Part of a small language model's weights.
Size: 16 layers, width 192, 6 heads of 32, MLP 768 GELU, vocabulary 2275.
Architecture: LayerNorm before each block, learned positions.
Training: a variant of Adam for these matrices, 217M tokens, 6611 steps.
MLP neurons of a small language model. Each row is named by its layer, matrix (up: input weights; down: output weights) and neuron, and shows model dimensions 0-191. Each number is 128 + 24 x the weight over its row's rms, rounded and kept within 0 to 255. Numbers have three digits each.
After each neuron's rows, "fires after" lists the tokens most often just before its 100 highest values on Wikipedia text that the model never trained on. A number after a token or word is its count.

L9.up766:113085088152113107100139143141158112113103153087153116085109122168123125101118113106132138125141140135078124162136160119072116132094117117122139152160153105155122146171123118121130143114137137094084144117137187139140098089147118110118085168167145101096130116172107130165124170148154121112134155112117138109110166148131138098147153116117121123155126095111127136113159149138114133109139092127085133120149119162129133125127115151154113103116139133127058097162172084131099091158099117097089099119110111157155113122147130141166124103159130130169157161127136120185125154158141129163
L9.down766:135123137147085099140102135158187124134115123146105130127129161111098101090126149111125118102153089109104106108135158140165180168110139114128155081094138132129104127060111164122150140110109127168142083150134156157105112133124136121136128138101122106176146164102140170128114116152110128146128128151147109152133083132150133173162127145140137140095074167196148077133135149120165091118114121141146144126111165097158130158165112139078176096112099135124153137126125130136109105111142133155136127130135136107107148140100141092109155144110108089111142082144125133094133109118139148104
fires after: " t" 22, " b" 9, " a" 8, " T" 7, " the" 7, " c" 5

L5.up150:134183142153116173114134169118100151120148117084141122141139126145145122083125095131136142140161110138084132106097078147131126185130119152106112141160118097101107077119131125169144115144104111140158132165114119108128144125149110107129108113150141129121122105129133122107076105112129135113148125133107138108108123158160144129150173152089179119152136117152094102106120115142108121121127138132113144104130115185131142110200100151149133153152155111146117105115144100049114122097189169119129103154130114113152142122156159126122146106124132198149149133147118135117143132111071125100
L5.down150:123103090138147087132143108173144153142108112124144170118147136136116135136143164144145132137098139128158141154118161082115116102163117125106116130124136159140123170111126148114124110099156111135113164088157110144096149136122173165153118123085147107120174115141122154119147125136098126149162118110113123137112121107111121148142135125175102127117157111124107150155174168110148124134139141114193120115123101070129130116088151123136120155132116189130131109114106135163176110129103103139102149064135116194153111138115107120130104090096114093102126123096107114146065094116146071143
fires after: " J" 16, " S" 15, " H" 12, " Y" 10, " R" 6, "os" 5

L12.up187:156139114117116121124145096092077128168104157138137160120108096117168112131144124131150087116156116144109093092107124102115147140129130169120104097115109143105127091140093127126109088114104106130134143143124122128082148129109099126128167171107140138127094123079152130119124141171099156123116152126140098124154140142138092136123166123111109054111128118085135155144160163133142079151152140119138147128113178158120102142105152113131150099154122133145139107125107138134107112109138129048112150121151145113136160170154084105153169154114100131202172128141111109089124136139138149133
L12.down187:136123158157171122118120153153180146088125122111105090118135133173115141138125141137164120131100118129103131136144142122117134138155123131130172150130164141116163142100145110101126192138114157101128106103107118133123127129120161127087123101107133023113189112141140134152108112079130097112160136116128153192111101101113111102153146130153154135136145109119127077173116165129115170139123120143119097112137122118102106158116123153095119135127127112110128128157111128115146131132120137190120132105110105148095120098126159168129116102093165130074093126116156157127121138092116161106
fires after: "d" 12, "–" 10, "-" 9, " Ad" 8, "st" 6, "D" 6

L10.up437:133155141104090103149147104134128125116120117096162177120101128147120120114134121152153157168102091112070136110155139106130150131102152092070163123132151110167135129126115127154131106093130084160130131168119109109117143123120099111179147130137115120110121126143150154128147139131130124123133144144138135125135132119091116114116086112139094132143128121144094201132085081133143116119074158153153171188116111158164152120163120134080139087152101067108122117156184090148134186126134130129143135145143134179163119137140125130097143102130120098148138114140116092119100145120142123132
L10.down437:139107118185144112100105128107117154119134137141103129140145149063105129136133122159130121110171101120163132118073165142113123130131134145133109146114105128120116111155105133118155120191130139110141128113126146134105103139156133148126133139107170235124145139100140111165096098157166107127121079126139155129102123116125120143163128105117142150080121133132091118101128143131121149139178163103062106120128132133123129077132126138136146133136096124159091105091107150114100115166128135134146087163139102078138124169167113134113116122117105179099111128138124140188132135132146104138
fires after: "–" 32, " f" 6, "2" 6, " sp" 4, "0" 4, "1" 4

L9.up381:079155095104175142144133114118099113149120138139136157155123097100103145137163102098119170110136130147131120127144140160134138111089167143131162103124135141151164148131123126156139076092159184126137133110156137111164111162164100099117140116137096121138164166157129143140140140122111163113175132105142128165183102105084128156141118131127103156131158138108057120123140109093164071101118113109122138123108133104131104163150154116109127130190124138124117132135120117145144137118101113081168134087128164150147142117121105127103123146091091144099113140119096127141123096071128144111
L9.down381:156100145173100119116108139116144135132116139108141126083112149150181125135063121192112102120105138179119117155156118104139150178113117129146129177120085107119097108062144112094147141139098120116105125097112159140143148107048099135124098104123153085110107115118148148107124094148131124105103094149114124121092141113131155140165143089151179146147117127111180131128121148169106140111107127133128151124142125150136154133141114135120130119077152109117134127146113147124135099116160142136114106179133118124123093094106139120162159122144189158141138135108153139114137160143145143137
fires after: "200" 33, "201" 8, "196" 7, "197" 5, "199" 5

L11.up49:124175128084092181103138142110111121080134119099096166130128106083133109121147100094139161112164082129123110134093102112068142120156123137133123122129097116124144112120139121117136122113153109148094123157147140075103139138159091087166120137134120113150102102146149121121100143101165173109110128125116128144155138165114122145127159168136099123153160150161119158131141103125125159120105085147118203142158143131136134143128108140172116156161113147133104140127171072122134106110156140098137087145116129155132129137183113100101142127114139149147128164133093146147138172130093100148
L11.down49:162119107124149093123125109096182185127082153122158074130140166136161159138111154178125116133133109121132099094174108126121115151127148133159140129110137163156117144193121122136149152153094141120121156095140096127139097108121128166080151119126149098106137120103119126106153102144116115130153119107150113122103107113137129146122136065173156113117107086106120098103165133122127102110126200153146119106092137155140138141112158137114112126129135129148091152098109151124156130151097134120133133122117110131067110136096156159172103088169137139163151107144151121119128105101128138093
fires after: " S" 11, "as" 10, "\\" 9, "om" 7, "os" 7, " R" 6

L9.up557:142138112094115170176107132109119139146126135086160129079122154127157113155103121117152158098137122171145115116111150170106147131106164118103141144126128132108139151132107109143135117113149105121178093131076105129135088140135086106087134156080152125106094153140145119147146140159076152113130124110124110103136064141118143089127166130147127154124136098131168147104149161118148083159130058144151150153113122194147142158165125131098151107125131155120162140140154099090116127130136125126141130117135122117136168136168119076124153188120121109134128117111123141116105133130076140129
L9.down557:158148141097153106085164137190131116127103150145083171107131097083160164125120132114084099131121116127142155108108108115114144114183128130092117129122153091099114121131106126151139139135166108098137142149145157136087103137138111139146094155112109253146103101137151140149110111146149087147170134162109133165130144121143125154115125107097144122123094151132088093135172143126131115138126143127118119119165118118128111105107136135146130116139151116143101109109154126126121130102123098130132126155145100162110137128165124161108136130138143128094162101041145125125124133135134111119
fires after: "," 33, "0" 6, ")" 5, "2" 4, "6" 4, "7" 4

L6.up493:118149134149091132163117146128114163124087102089202118090128131125176114112124145151137168110134150129107114138119154113114088124137151090105131120108120077129084173132156099174127116107098137138108128129098125126134099161085102116109104136124107121168102113168140160166107141105137121116099144127119116130143101175111141130130154125136163134145144131156110117133175139098112143127113133178195135081160145128091116168156145118128126126136154142144132162082141113132152113130140170120136139110109101105129127095162127107146181147135099129167140125084095132139106163092096151121
L6.down493:142111131091121117099118117091134148149105172149138158113100129167144097129135116106125104134146108114115123091162139139096097125146138140117135151177092141119159092169150149097127143123120128111118166086120089129170144126165142133127158150129103137144160072107113091126109100150113088114152103155122118069120187157132112147103138129166124115093116101129131156110074096121131172158147135128121129135138144137150135154146120092091141152138097122113110146131156104099123148113114120173124126093138159114117100174163121166160161139132153095104109128176109142129105098084169120160
fires after: " V" 18, " O" 15, " N" 8, " J" 8, " D" 7, " In" 6

L12.up582:110123097132155101110136152159087148095142146120116118104157140145206093101113147114105145113177094105082125113146161110079145131110169151184164115094092149173124110115133136135120122153134199110135152095137102152117131135148110121147124167115120116105111141128134159140142158131145111155152169118118127132112096114079132104101152140122145110133172122169128118139121137082130093131148142141136142151121087109159140161135148149149096110119149156096174118107101136108135105144106121115154094175080121161117116127096122120094134135148133159155124124113119109160117127093115129092
L12.down582:115136128156138168161131108106125122107181105129114108152116128118134135127129174146121116135085133131138097145114133118128131155136108130128112144128120084135099101123119146102147153172160125196143150074121134151127160126145166137097099091119166133143135186133157111131102111131108155147128081136142170050111173184117121156103116146156152120113094114108141115112099148131152105120130140113141107094110147104112111123090103160138158117084135133116137125170148082105126115132106207153116108149140104122131116153109151089129088149117148123158101129125139094136113124144104138086
fires after: "199" 19, "198" 12, "202" 10, " ev" 8, "197" 8, "196" 4

L9.up71:156110122149120155126174125144137151105138121130127143091133163163157108165099104142098072125162155179093125138092134095142107107118132176111143143137142130163143131128129167149115079162094140123113111121108161127087127123089138122129132172134174125125088096122132152127143176149107093146123097100151143132101114107122191130150160095147122107117080131167108131174126100120144157126117087059125144110121149155100120122117108147125123120116126112170115135116103125133104142097129123130095119100160115113162114103156107126127173165140158115117129147127127151173134116102152096085
L9.down71:124167157128127146163127091091113138129124132165146113096116120118102122112118133086153119126130108101133107133173107143162119153084113126158120142127119104143110178116179107154083154086100097133144124097137066114129109156140131136165195129137118081101135139147119126102142111149169140134166124137112167102145111102121087129129134145123187137131119151083125119093122161170142149095103143177160156149112130111152150141131130174116102093178081101089105088149129141121157119118131137133145141112114124120108154092132126146134122140113129145119112109169100164131136146107086140116
fires after: " a" 57, " an" 9, " A" 7, "1" 6

L2.up588:092171072099109093135160148151116179152133152120126155124123177127121114116139128117125153113147092153132125100117092119162130097109158131108096140170110102145167145219120122173134073171108115130128122098137123126111087131149094113152140185109139102130149107132161113118128115146126109128160147115115174132118107104129171146153116138175135120158162109122085110101104110138140141139105127138128139167128125116136153101161122154121133108131119133153142121162152127126113131138127049102109126095104097147130129139093139125128141130134097101150190136115121116168120124132104136102
L2.down588:102151135115111154161130146103116138181135114167120128143111110056144103076150131116140132122180132082105122125117123137149116170098129132157100133128120147140165113095118140138130117153134143142141164155127142157114128140108159138144100110131143140102124152163118133109117128092093143095173120132083138154128142087110127155126118106150099145139117137153122070157079093120094123098106156146131129146152144118110129100125131088160179157133124136125098103098136179185130147103090113132070162117118159106147171089114112173106117173123145110087127123141145117121123131101098142115
fires after: " " 50, ":" 16, " (" 14

L9.up267:154077138127106168086173160133104122105143156125101155091125144129181071110098129149112138109158157138103066134115132106123155124119124135142142117142136103127135141167144138110106147171127152089130141091114157144093133115064112142158126149109123099112111110180127124129132170149136125127126151134137169118121135129119140126130127117164131129164187125133103123136146091092109159085134122130086144136137149104088084142138130132136118132133139066152144137197088155156080081148117120142116102147126107154134138143117131117100111121138131101150144135123148131187127127120128094152
L9.down267:097172124128121083147104106131143166147140150142109094110135093133130147124167149137086116115077135087121103107125103130169136125118156164100137136147117119157116135117158163142135120080115111151188127114093151122143151158163135104110140116122146098151144156110118162156120089138054126126149102101159102120145108142106127148081138150170154143120064127092095146121122119114120111154109119165135165121103099150127109126099129158055153134117113140136134090093169143130131125129145115126134176127151150115110101122143129174151150150151123137107147139090125146110125148105108169114
fires after: " a" 23, " an" 22, " the" 15, " The" 14, " An" 10

L5.up448:133151112127102119123152085122122156116087149101175138132124101100111139084110113157121139135119113127128149093151092104128121168130128149102155130122089096125091132131152121207170131103107109126088155124108138100111137147103098118125108112090137122158149147135136136122120066122124119117087091136119103129160141160140155147106147113158192140094122105147127124155134100138111110130095118125160109120136166120135142164172146114132128139102172123129128150118122130103099108095203150130151100140102094138137164124154149123130176126122148133182138144138158082123157175144107155155
L5.down448:162101116145129137161146167164114095165107107139109113131116121154105111166115179122181125116114109131140108183160161174105130141102156107097099162157141091152105135129160134104127109144116087151125138109109127138137117132165127128158106111173116127110172062135129098151106147148163127112143110131114153145122136094120101154098139122152098142116132119118149143116135136127137124092113127114093162153104086116128142128120088129140107154164101150150132163118137100150186113089155117157146125093121145070154129160123103143115100096131111071103108115117095179115129121105091121126
fires after: " J" 12, " K" 11, " W" 9, " S" 8, " O" 8, " M" 8

L12.up528:155173118085107160122176164085086161163129119109105106095140157151173124137136086113126104109170128149098122134129134121120137105137123136175118106134094127157115088123110115123108121076155199127143111082137136132102099124138107138155148130135143120122084093093153150096150142128105160087176157146112084155113138170115107168152151120148163064142136121092126134128113139159123147129119122110136173148135128108128118136107174142121194101116105140098118124145112125136109106116103100075113106136112124133117152130158116116140169136166149137130132141129124099132122148146130140121
L12.down528:112124115142111125123118131133171087110143102117138113096125141147133100145151161111174145138080097144129101127118120132121129136104100176139157198126099141107151153108138109108078157097136109092087121138107121130140108135135121133107134134136165146141149146153070135152104100139171089129130109124123144129136099138166140101143094137126130162103144120111122115070136134114083161126137169134152124096148188092135148121128176117130104100109153160104173092150127102144131180084133128174148075145114151121130080152145158125121134103127145104111119119152144147162160123109155129099
fires after: "-" 41, "er" 12, " Ad" 6, " un" 4, "-d" 4

L12.up289:122124137079125163084109140115131155149146110140154101116160130110167115128111089122141147128161094171109125129166130128111152169130140157136138105118085136135134134116151078161144131085122111184165119114088132101133124108105119100144118126150121115104095148092129128128094145133110142074128151087156126125127186141150098112094130123115106098155131131146081184108134154138112123122103146153143179107146156184153128125133124123152142130117102096093093152138133110151114103099129117096150143157104098136111123124116152122110115137141127164180101206119126128180112148153121143122
L12.down289:181125118144117078141176142141127132081125120069127156099086161138141109128143164140111114112106158101147124146119118136125128147150117117103141137174157120105149137174106127089106130162172175084075126138120104151121135124144127133091158132099132157111162109146152114147089148091093117154148098104141096154145152155098134121161120166157160113120149147105144070148104142095102174119135126126104137139106122111117116108116156118114132108125127174177131119138152110137140176147103109133117064138127102109120126115122099122126146124143144137151171089141089136083144124116127153115
fires after: " L" 32, " R" 15, " o" 9, "as" 7, " Al" 4